{"activation": "gelu", "norm_place": "post", "qk_norm": true, "bias": "all", "tie_embeddings": true, "parallel_block": false, "init_std_o": 0.00299, "lr_head": 0.00522, "batch_tokens": [32768, 65536, 98304], "z_loss": 0.0001}
MLP neurons of a small language model. Each row is named by its layer, matrix (up: input weights) and neuron, and shows model dimensions 160-255. Each number is 128 + 32 x the weight over its row's rms, rounded and kept within 0 to 255.
Before each neuron's rows, "fires in" lists the words (lower case) most often at its 100 highest values on Wikipedia text that the model never trained on.

fires in: "being", "emma", "on", "florida", "at", "by"
L3.up1522 [139 111 135 111 104  68  92  81  91 131 161  74 120 154 116 102 112 152  76 114 107 100 189 104  91 138 114  68 140 112 110 139 138 144 131 101 124 161 183 154 137 139 118 136 139  68 131 100 117 109 136  96 153 100 160 146 194 108  94  81  96 127  86 141 122 122 107 107 110  96 165 120  86 178 151  96 184 130 107 127 155 138 184 150 121 114 156   0 200 186  78 152 103 144 104 136]

fires in: "which", "that", "1st", "km", "audience"
L14.up522 [153 144  93 121 184  98 141  41 215 145 108 171 122  99 171 150 119 126 161  91 110  98 104 181 140  98 117 171 140 165 112 134 117 179 173 184 104 162 201 112 126 122 118 116 104 127 151 173 171 179 120 158  84 152 162 123 125  73 100 135  81  90 179 136 127 195 118 168 115  89 136 145  85 130 157 120 137 131  92  97 155 120  99 159 101 143 107  89 168  96  99 109 147 153  99 123]

fires in: "on", "two", "york", "at", "some"
L3.up1029 [163 136 111 159 129  67 139 134 107  97  93 174 111 180 158 143 115 148  81 115 129 175 116 143  86 159  90 138 135 134 104 137 185  75 149 147 121 120 216 168 115 158  77  95 132 143 152  90 125  69 124 127  98 118 131 134 171 115 157 100  97 103 151 111 143 108 155 170 127 115 152 157 147 106 118 126 129 148 153 146 101 116 128  95 170 113 188 111 133 113 181 133 150 131 136 205]

fires in: "for", "african", "forest"
L3.up1008 [107 150  49 109 120  84 110 118 126  94  58 116 108 170 100 130 172 142 162 134 146  84  78 156  92 180 214 133 102 112 148 120 184 136  84 136 147  54 132 131 125 135 145 168 143 122 137 149 182 135 113 100  98  93 159  69 148 135  93 219 121 183 140 160 103 134 125 103 121  52 125 146 159 134 186 114 182 126  95  91 167 110 112 139 156 131  91 145 136 116  72  94 119 125 146 160]

fires in: "final", "one", "junior", "interior", "senior", "semifinals"
L3.up320 [131 108  95  74 155  96 120  97  76 123 121 130 167 161 180 134 160 155 115 109 137 143 113 122 177 134 155 143 129 107 135 136 162 139 115 119 165 141 178 144 117 101 172  83  94 153 168 114 143 113 188  92 168   7 125 144  93 145 138 149  96 148 117 164 112 139 179 149 134 114 117 158 148 121 200 106 195  65 131 156 110 134  80 137 136 142 152 120 162 154 100  90  76  98 134 167]

fires in: "was", "were", "tournament", "can", "will"
L3.up266 [179 123  51 139 113 126 109 158 142 123  90 143 115 192 110 114 133 131 148  77  88  88 125 169  80  93 158 176 145 133  95  97 158 141 103 118 147 117 119 141 113 116  76 127 136 122 114 170 143 143 103 129 158  58 114  59 209 156 121 123 110 170 138 121  82 178 119 128 178 138 103 142 150 114 118 125 146  94 120 140 201 150  83 100 153  98 120  97 122 141 121  82 135  50 149 124]

fires in: "total", "second", "awarded", "confirmed", "ahmed", "reported"
L3.up1834 [190 117  57 100 122 119 166 118 121 138 111 134 108 154 139  85 132 189 162 156 161 168 192 142 121  45 159 128 133 169  95  99 105 104 106  86 143 156 138 108 133 168  61 148 128 137 143  76 164 125 156  55  67 111 130 169 125 150 131 115 149 140 157 184 101  85 133 130 162 141 105 117 132 112 156  83 120 145  94 130 197 167 110  96 160  99 125 108  83 130 149  69 144 117 121 155]

fires in: "him", "charles", "the", "dr", "both", "again"
L3.up31 [161 138 125 130 122 182  77 120  96 131 109  94  92 100 123  75 163 149  53 173  89 129 165 154 128 147  45 148  57  60 134 173 147 137 171 139 120 107  83 128  84 107 141  49 164 114 105 117 142 138  68 199 119 126 187 113 150 205 110  66  70 169 142 145  98 121 129 115 151 110  90 154 146  93 126  90  93 107  90 145 118 146  60 107 183 112  99  76  92 110 187  98 124  86 127 116]

fires in: "local", "were", "season", "just", "would", "no"
L3.up1520 [172 106  82 143 144 122 117  67 132 122 131 130 120 115  52 126 185 103 166 151 133 192 136 126 135 123  88 170 156 197 101 127  94 112 136 109 119 101 107 156 111 113 149  98 152 140 133 165 113 134 170  86  83  83 147  50 120 134 154 104 136 134  96 146 164  63 140  83 151 135 149 159 131  96 121  99 126  92 103  96 121 134 122 122 137 134 179 125 149 149  56  53 134 120 145 110]

fires in: "at", "atlético"
L3.up1858 [136 120  98  55 166  96 154 147 112  88  97 107 162 139 123 104 128 106  91 134 114 163  88 140 116 130  85  70 153 142  92 117 186 138  95 143 148 173 168 173  59 155 154 171  97 150 187 174 112  67 106 109 127  60 150  96 153 118 135  82 159  80  96 172 161 139 187 116 103  98 163 167 135 131 157  60 186 145 126 183 131 131 157 118  94 129 166 166 183  55  99 121 150 186 136 125]

fires in: "two", "three", "which", "were", "was", "had"
L3.up1524 [194 167  90 116 123 129 189 154  91  94 130  55 104 116 158 127 185 163 171 172 102  88 141 101  73 141 138 125 113 163  99 151 154 128  77 134 123 115 134 145 109 146  89 121 124 175  71  89  76  93  85 105 128 141 111 170 188 134 141 102 151 168 132 135 143 133 114  26 172 146 138 105 126 158 158 144 132 189 186 110 102 127 108 106 159 152 173 156 138 140  86 101 150 194 157 129]

fires in: "as"
L3.up1303 [144 153  83 163 132 131 140 139  96 157 126  42  99 145 203 183 126 103 154 184 200  88 165 179 107 118 122 186 115 126 164 146 165  60 122 115 135  78 135 124 102 105 152 130  90  86  96 129 144  42 131 162 139  89 132 149 139 135  87 132 124 107 106 133 120 129 140 117 129 143 144 103 105 116  75 123 164 144 160  93  80 127 125 137 158 114 105 103 136 171  50 102 140 151  71 142]

fires in: "january", "season", "july", "june", "august", "march"
L14.up185 [196 194 129 118  96 126 152  80 126 124 146 113  88 113  91 103 158 126 101 171 121 111 113 106  62 110 104 127 150 192 131 129  91 141 120 101 144 161 116 181 158  84 140  94 144 128 123 174 173  74 101 142 156 140 174 174 173 151 164 165 149 113 137 157 211 156 150 138 161 102  79 130  87 123 156 139 201 138 118 188 175 117  89  82 104  99 141 150 187 135 132 164 117 168 140 132]

fires in: "first", "all", "among"
L3.up1333 [ 80  92 155 121 118 111 158 121 190 140  92 157  95  63  95  84 111 119 169 109 154  62 142 176 106  83 135 135 106 143 109 112 128 121 147 172 217 118 124 135 111 100 148  80 109 154 208 132 153 135 111 151 102 153  93 127  80 155 146  82 104 149 149 150 180 129 115 134 155 191 172 199 123 125 174  76 158 159 122  89 100 189  88 106 130  79  94  85 109 157 156 150 163 147 157 126]

fires in: "her", "new", "professional", "newspaper", "on"
L3.up696 [137 117 150  74 118 156 114  85 135 108 121 106 163 113 157 100 162 129 147 150  57 149 118 152 127 129 128 135  99 196 129 165 155 158 136 128 105 195 105 113 136  79 109 133 120 163 142 106  69  83  85  93  82 103 154 207 130 124 131 127 157  99 150 165 150 123 123 185 153 122 108 125 108 116 100 115 132 114  87 105 126 187 106 134 107 168 134  67 138 110  93 104 113 160 170 210]

fires in: "his", "he", "civil"
L3.up33 [ 84 132 108  60  58 140 144 102 139  76 147 124  84 133 145 123 127 113 139 126  71 144 102 161  97 138 132 112 165  84 119 116 152 115 156 163 161 154 163 112 105  88 160 121 116 181  99  59 139 150 144 137 125 105  93 162 135 120 144 142 123  69 100  96 117 111 133 194 136  97  78 109 134 119 140 113 102 140  70 125 118 129 120 146  80 184 138 115 198 147 142  95 128 175  95 143]

fires in: "that", "which"
L3.up1657 [174 134  80 123  99 172 118 159 105 144 173 143 170  70 149  96 151 107 123 157  92  98 172 109 141  73 156 148  92  91 173 129 125 156  65 157 150  90 139 124 124  87 158 147 102 120 116 118 144  62 157 126 127 184 146 134 115  71 156  89  99 154 104 145 149  82 108  92 113 138  67 126 163 109  94 167 143 101 122 166 161  80 192 170 174 119 170 166 172 168 132 114 113 154 170 139]

fires in: "when", "by", "daugava", "is", "they"
L3.up1691 [136 133 118  83 144 107 168 100 103 134  66 118  86 148 162 155 165 130 109 123  56 177 203 161 161 134 136 183 118 171  97 119 129 109 133 140 115 170 128 112 126 114 145 134 110 122 109 180 171 156 109 100 119 113  80 152  94  82 133  90 106 145 134 147 100 119 154  71 136 150 160 142 110  95  97  88 141  75 193 135 152 141 139 131 160 162 122 172  92 128  99 139 131 156 100  83]

fires in: "both", "several", "five", "three", "many"
L3.up890 [125 177  76 166 116 196 160  97 173 159 140 140 111 156 124 109 156 121  67 147 125  81 106  84 143 105 122 122 118 196 102  70 120  77 139 119 118 113  72 141  30  65 184 133 106 172 180 102 119 147 113 145  83 120 100 128 124 164 122  85 154  79 154 144 128 105 173 137 135 153 166 123 131 126  93 108 107 112  96 146 152 125  96 163 138  74 141 147 158 151  90  91 134 154 166 178]

fires in: "at", "of", "in", "little", "near"
L14.up941 [161 132 125 132 132  55 147 112  90 154 114 133 172 122 123 162 121 114  88 131  58 144  88 174 121 189 110 159  97 102 117  97 145 117  81 140 129 118 152  85  62 126 113 146 127 152 133  89 153 158  81  88 175 182 187 127 135 145 153 148 118 122 207 150 136 120  68 140  97 163 115 150  87 135 116 120 146 146  91  95 150 122  99 139 180 152  67 140 132 106  86 120 194 122 164 177]

fires in: "for", "on", "in", "forcing"
L14.up1502 [ 57 117  60 165  54 161 141 137 111 111 115  98 143 156 141 142 114  94 104  95 174 125 107 113 126 131 134  78 124 147 118 163 155 127  99 129  95 112 114  99 143 170  95 139 144 179 138 182 124 131 119 183 146 128  69 156 160 145 103 171 124 135 169 135 106 124 106 101 115 140  87  96 124 202 119 109 144 125 159 109 136 118  93 139 134 132 116  81 156 152 146 110 200 151 131 143]

fires in: "are", "is", "were", "areas"
L3.up195 [142  92  83 163  98 121 131 114 107  63 132  69  67 126 134 127 106 157 131 130 104 204 117 129  88 143 119  96 125 185 107 119  80 143  69 145 147 160 153 117 139 104 108  99 133 129  96 169 159 124 136 134 109 142 106 133 162 174  86  83 157 138 170 183 110 156 195 135 129 125 184 106 117  78 161 152 141 115 124 156 131 145 193 112 125 131 109  67 164 167 173  75 112  65 101 146]

fires in: "a", "lunsford", "accepted", "across", "society"
L3.up471 [ 83 107 148 138 124 139 108 102 106 115 129  88 125 109 152 120  51 127  89 165 152 125 173 130 107 127 122 125 138 155 141 163 123  97 171  90 150 110  95 168 136 118 108  45 133 154 166  94 180 130 129 112  97  97 101 146 125 172 129 125  84  84 131 164 111 131 194 184 123 153 101 233 155 103 108 100 165 123  87 112 161 154 189 135  66 100 137  78 133  68 162 103 149 187  94 122]

fires in: "which", "its", "who"
L3.up1669 [104 155 138 149 105 147  80 139 175  98 192  57 145  62 158 128 139 163 145  69 171 114 178 132 131 125 132 139  82  85 126 203 138 115 159 122 150 122 169  89 138 117 148  92 103 156 104 152 122 139 108 213 118 131 178 152 125 106 180  88 105 132 103 124 188 148 159 176 146  40 134 131 175  60 158 145 150 157 138  86  70 103 127 188  94 123 146 141 175 110 129 133 120 115 169 118]

fires in: "they", "their", "can", "former", "activation", "activist"
L3.up26 [146 102 151 130 127 163 152 147 118 138 102 126  70 147 157  73 105 130 115 109 107  91 188 171 107  78  58 157 128 176 105 139 102 107 188 100 112 109 100 111 104 143  94 101 105  81 101 107 137 142 119  96 105  83 101 172 142  71 120  72 131 155 147 171 128 122 142 117 124  92 135 143 136 149  82 120 159  94 136 134 118 198  93  62 157 110 152 140  91 131 141 105 138 106  44  76]

fires in: "by", "mean", "beijing"
L3.up1532 [148 112 178 151 143 177 167 143 135  78 163 158 167 109 137  97 128 121 109 136 138 102 124 140 112 121 179 114 134 133 156 150 133 194 103 119 170 161 124 155 140 136 109 141 148 115 135  86 137 107  50 140 182 136 119 137 184  54 120 137 131 215 145 141 130  85 143 183 121  84 159 142  97 134  72  91 159 140 178  68  84 170 173  93 150 124 143 170  75 176 115 121  72 161 154 100]

fires in: "for", "t", "forcing", "foreign"
L3.up1518 [109 127 137 121  69 119 145  72 146 110 121 101 127 198 180 150 130 125 152 158 138  94 177 181 123 142  93 141  95 173 119 105 155 146 106 144 123 122 178 170 137 127 179 152 131  99 127 130 161  77 101 131 162 107 102 128 110 109 104 120 164  79 141 129 113 122 173 162 133 140 162 131 112  96 139 150 106 103 142 114 108 157  81  88 128 125 126 158 130 138 147 186 116 113 104 155]

fires in: "a"
L14.up1712 [114 165 156 184 136 170 124 142 131 133 119  67 160 109  73 169 158 101 162 122  80 168 124 134 100 123 114  90 165 157 125 219 142 148 105 151  99 115 139 115 140 127 110  83 183 177 148 134 149 109 123  91  68 127  72  96 109 129 172 185 141 143  85 131 119 148 127 119  81 147 147 168  87 159 109 136 132 153 114 102 176 110 148 155 149 185 143 130 124 153 145  92 134 129 146 133]

fires in: "made", "left", "mission", "would", "side", "lawrence"
L3.up586 [129  93 136 143 166 135  50 131 115 121 152 151 171 129 161  87  91  72 101 153 139 166 132 124 115 138 154 201  94 116 103 168 109 147 163 130 142 152 157 205 113  53 124 141  64 158  98  91 191 121  76 101 112 128 124 156 203 141 101  93 132 127 129 178 141 109 113  90 136  79 107 174 135 166 139 107 123 132 129  87 105 147 162 121 193 119  93 134 103 115 130  89  73 183 157 152]

fires in: "who", "while", "having", "education", "born"
L3.up1154 [141 102  94  81  98 133 123 114 122 118 106 108  96 198 133 140 104 135 126 151 194 103 109 145 162  98 123 162 108 136 188 172  86 161 116 111 174 105 116 113  66 120 129 153 136 138 139 174 157 101 140 104  79 139 101 115 134 118  97 115 121 106 139 203  71 117 121 151 113 148 117 136  68 113 148 114 166 121 129 115 153 136 113 131  95 151  60  97 134  92 159  91  61 128 140 130]

fires in: "by", "place", "position", "success", "single", "station"
L3.up1343 [138 139  68  48 147 178 126 145  84 129 134  94 120 187 119 158  97 118 146  93  97 160  83  90 165 187 128 153 100 125 158 135 141 179 115 171 135 124 171 177 111 161  64 140 153 205 148  93  94 148 132 106 124 126  60 154 154  99 124 119 142 131 175 172 164 143  75 154 169 143 153 114  84 150 105 145 174 126 152 137 115 148 180  69  62 190 153 158 103 138  86 153 135 134 143 120]

fires in: "in", "to"
L14.up334 [145 143 138 126 123 120  68 105 134  93 178 113 152 120 107 179 150 137 157 123 138 170 131 124 101 171 106 136 119 136 103 139  21 113  80 100  76 115 156  92 139 150  97 125 170 171 116 140 119 111  80 124 115 171 130 152 153 109  82 165 155 141 146 169 189 142 155 143 124 127 113 116  55 138 135 136 117 107 147  97  86 129 169 124 111 157 117 114  99 158 174  50 193 104 102 233]

fires in: "city", "lab", "front", "software", "language"
L3.up1724 [146 125  79 157 163 114 113 104 131 168 135  99 189 134 135 155 152 130  63 120 131 152 157 122  93  94 120 217 173  99 114 142  87 161 164 160 181  69 126 102 123  90 132 103 158 118 108 104 141 132 153 125 141 156 126 119 173 179 132 147 138 108 138 134  90 182 153 103 128 123  93 127 134 104  80 189 124 139 169 102  97 172 148  88 157  64 178 109 142 144  85 159  66 101 112 111]

fires in: "first", "football", "old", "older"
L3.up35 [124  89 108  99 110  83 111 147 137 108 155 133 158 157  78  97 105  86 126 150 118  97 115  97 108 113 132 131 117 116  93 127 138 141  85 119 202 113 103 124 101  64 126 138 103 140 201 125 138  75 109 137 166 148  91 110 148 135 154  92  76 157 118 132 142 106 104 104 126 197 104 134 164 120 129 120 130 185  92 124 137 129 112 171 114 176 133 143 135 140  84 108  86 154  82 117]

fires in: "his", "her"
L3.up321 [153 148 100 130 106 175 144  95  98 187 139 100 137 128 149 155 187 113 106 156 130 160 119 135  96 155  76  84 145 129 169 124 143 130  97 122 175  99 136 152 108  91 174  21 105 119 108 164 134  76 116 166  61 108 133 111  90 165 138  94 147 119 175 183  95 176 144 152 180  64  51 151 152 146 127 118 105 163 123 121  72 180 138 150 164 190  90  92 161  71 176  77 127 149 171 148]

fires in: "was", "ned", "turn", "official"
L3.up663 [ 68 158 145 106 104 160  84  98 177 126 126 101 167 157 163 100 124 144 132 166 151 113 133 123 148 113  83 113 154 128 133 145 107 110 135 127 150 152 166 152 113 136 135 120 116 115 118 111 171 115 175 113 128 131 177 177 109  77 103  33 131  94 118 136 116 137  97 158 129 101 133 113 145 153 120  74  92 110 109 103 148 128  70 137 124 111 183 115 104 192 105  81 131  92 180 151]

fires in: "or", "very", "list", "any", "collection", "election"
L3.up1613 [129 141  96 152 122 127 123 109 127 147  72 106 112 165 116 108 164 137  97 120  98 143 157 118  48 123 145 152  66 123 165 100 111 124 159 117 180 152 104 112 152 173 164 117 137 147 147 134  65 103 126 153 159 149 214 140 159 111 175 112 188 131 126 123  92  98 134 124  81  88 175  96 128 128 138 146 126  82 110 113  92  89 112 156  98 107 107  67 199 105 219 173 144 126 114  93]

fires in: "was", "italy", "with", "became", "in", "bucurești"
L3.up1711 [133 184 131  56 123  74 141 145 162 120 126 119  76 123  97 192  78  99 177 125  57 142 165  58 133 113 125  80 133 130 141 122  82 129 140 137 142 148  95 167 122 168  96 113  84 147 204 106 202 105 167 150 167 146 137 124 126 101 107 139 157 132  99 126 167 149 112 107 156 101 120 167 147 153 196 112 121 146  74 130 183 132 111 120  67 143 133 110 104 154  90  89 153 111 120 122]

fires in: "or", "alpha", "stopover"
L3.up889 [109 110 167 138 137 139 116 127 180 162 111  73  59 105 107  95 136 123  75 190 111 160 163 154  78 132 128 149 132 125 116 143 112 116  84 122 105  92 103 141 138  74  92 180 141 118 107 137  84 103 171 102 171 170 118  86 145 156 139  96 138 143 167 111 150 145 117  81 127 216  88  75 177 199 115 132 134 134  99 116 129 139 140 129 148  69 114 140 136 142 101  73 139  82 166  95]

fires in: "was", "is"
L3.up1571 [154 125 121  84 127 147 103 106 141 125 112 117 146 138 144 136 127 114  76 148 115 104 132  73 149 132 111  95 132 152 130 124  87  89 184 192 117 152 109  69 110 129 138 100 155 202  82 161 142 147 127 122 100  91  90 144 119 138 172 120 181  78 181 130 123 126  94 217 118 118 175 123 110  93 154  89  89 139 162 161 155 110 136 103 170 121  97  92 112 137 123  89 133 114 132 104]

fires in: "other", "non", "others", "several", "two", "more"
L14.up1798 [ 93 116  41 140 107 165 152 138 175  93  93  96 174 121  66 117 116 188 103 200 150 198 154 118  90 104 136 121 169 162 127 117 148  90 168 116 198 141 120 155 140 123 166 121 139 131  91  97 148 101 129 128 108 131 130 150 142 135 158 158 140 143 154 193 145 124  99 146 131 136 128 117 138 133 172 119 125  66 129 145  63 144  68 203 148 113  90 175 116  72 100 143  81  63 158 140]

fires in: "other", "others", "the", "property", "utc"
L3.up1440 [128  78  69 177  60 145  98 133  89 131 159  88 131 132  94 133 159 108 114 161 173 157 139 104  56 164 142 102 111 145 108 123 144 165 126 134 156 132 134 134 170  71 148 165 121 129 104  95 164  99 141 148 127 102 100  75 128 143 179  66 128 100 175 109  98 151 123  89  64 187  87  96 114  79 150 144 112 168  95 136 116 167 109 129 142 130 140 105 131 123  47 133  95  86  76 154]

fires in: "or"
L3.up319 [136 143 119 141 156 124 139 152 112 188 123  96 136 107 149 170 118 142 163  99 173 132 135 122  52 141 172 117 103 161 162 191  98  99 174 132 124 135 102 148 148 130 128 112 145  89 119 127 116 206 126  92 130 169 136 100 169  86  83  71 148 166 173 104 142 129 105 126 139 135 103 133 144 103 137 126 101 157 109 149 193  35 117 136 138 112  96  99 135 177 129 118 139 111 114  82]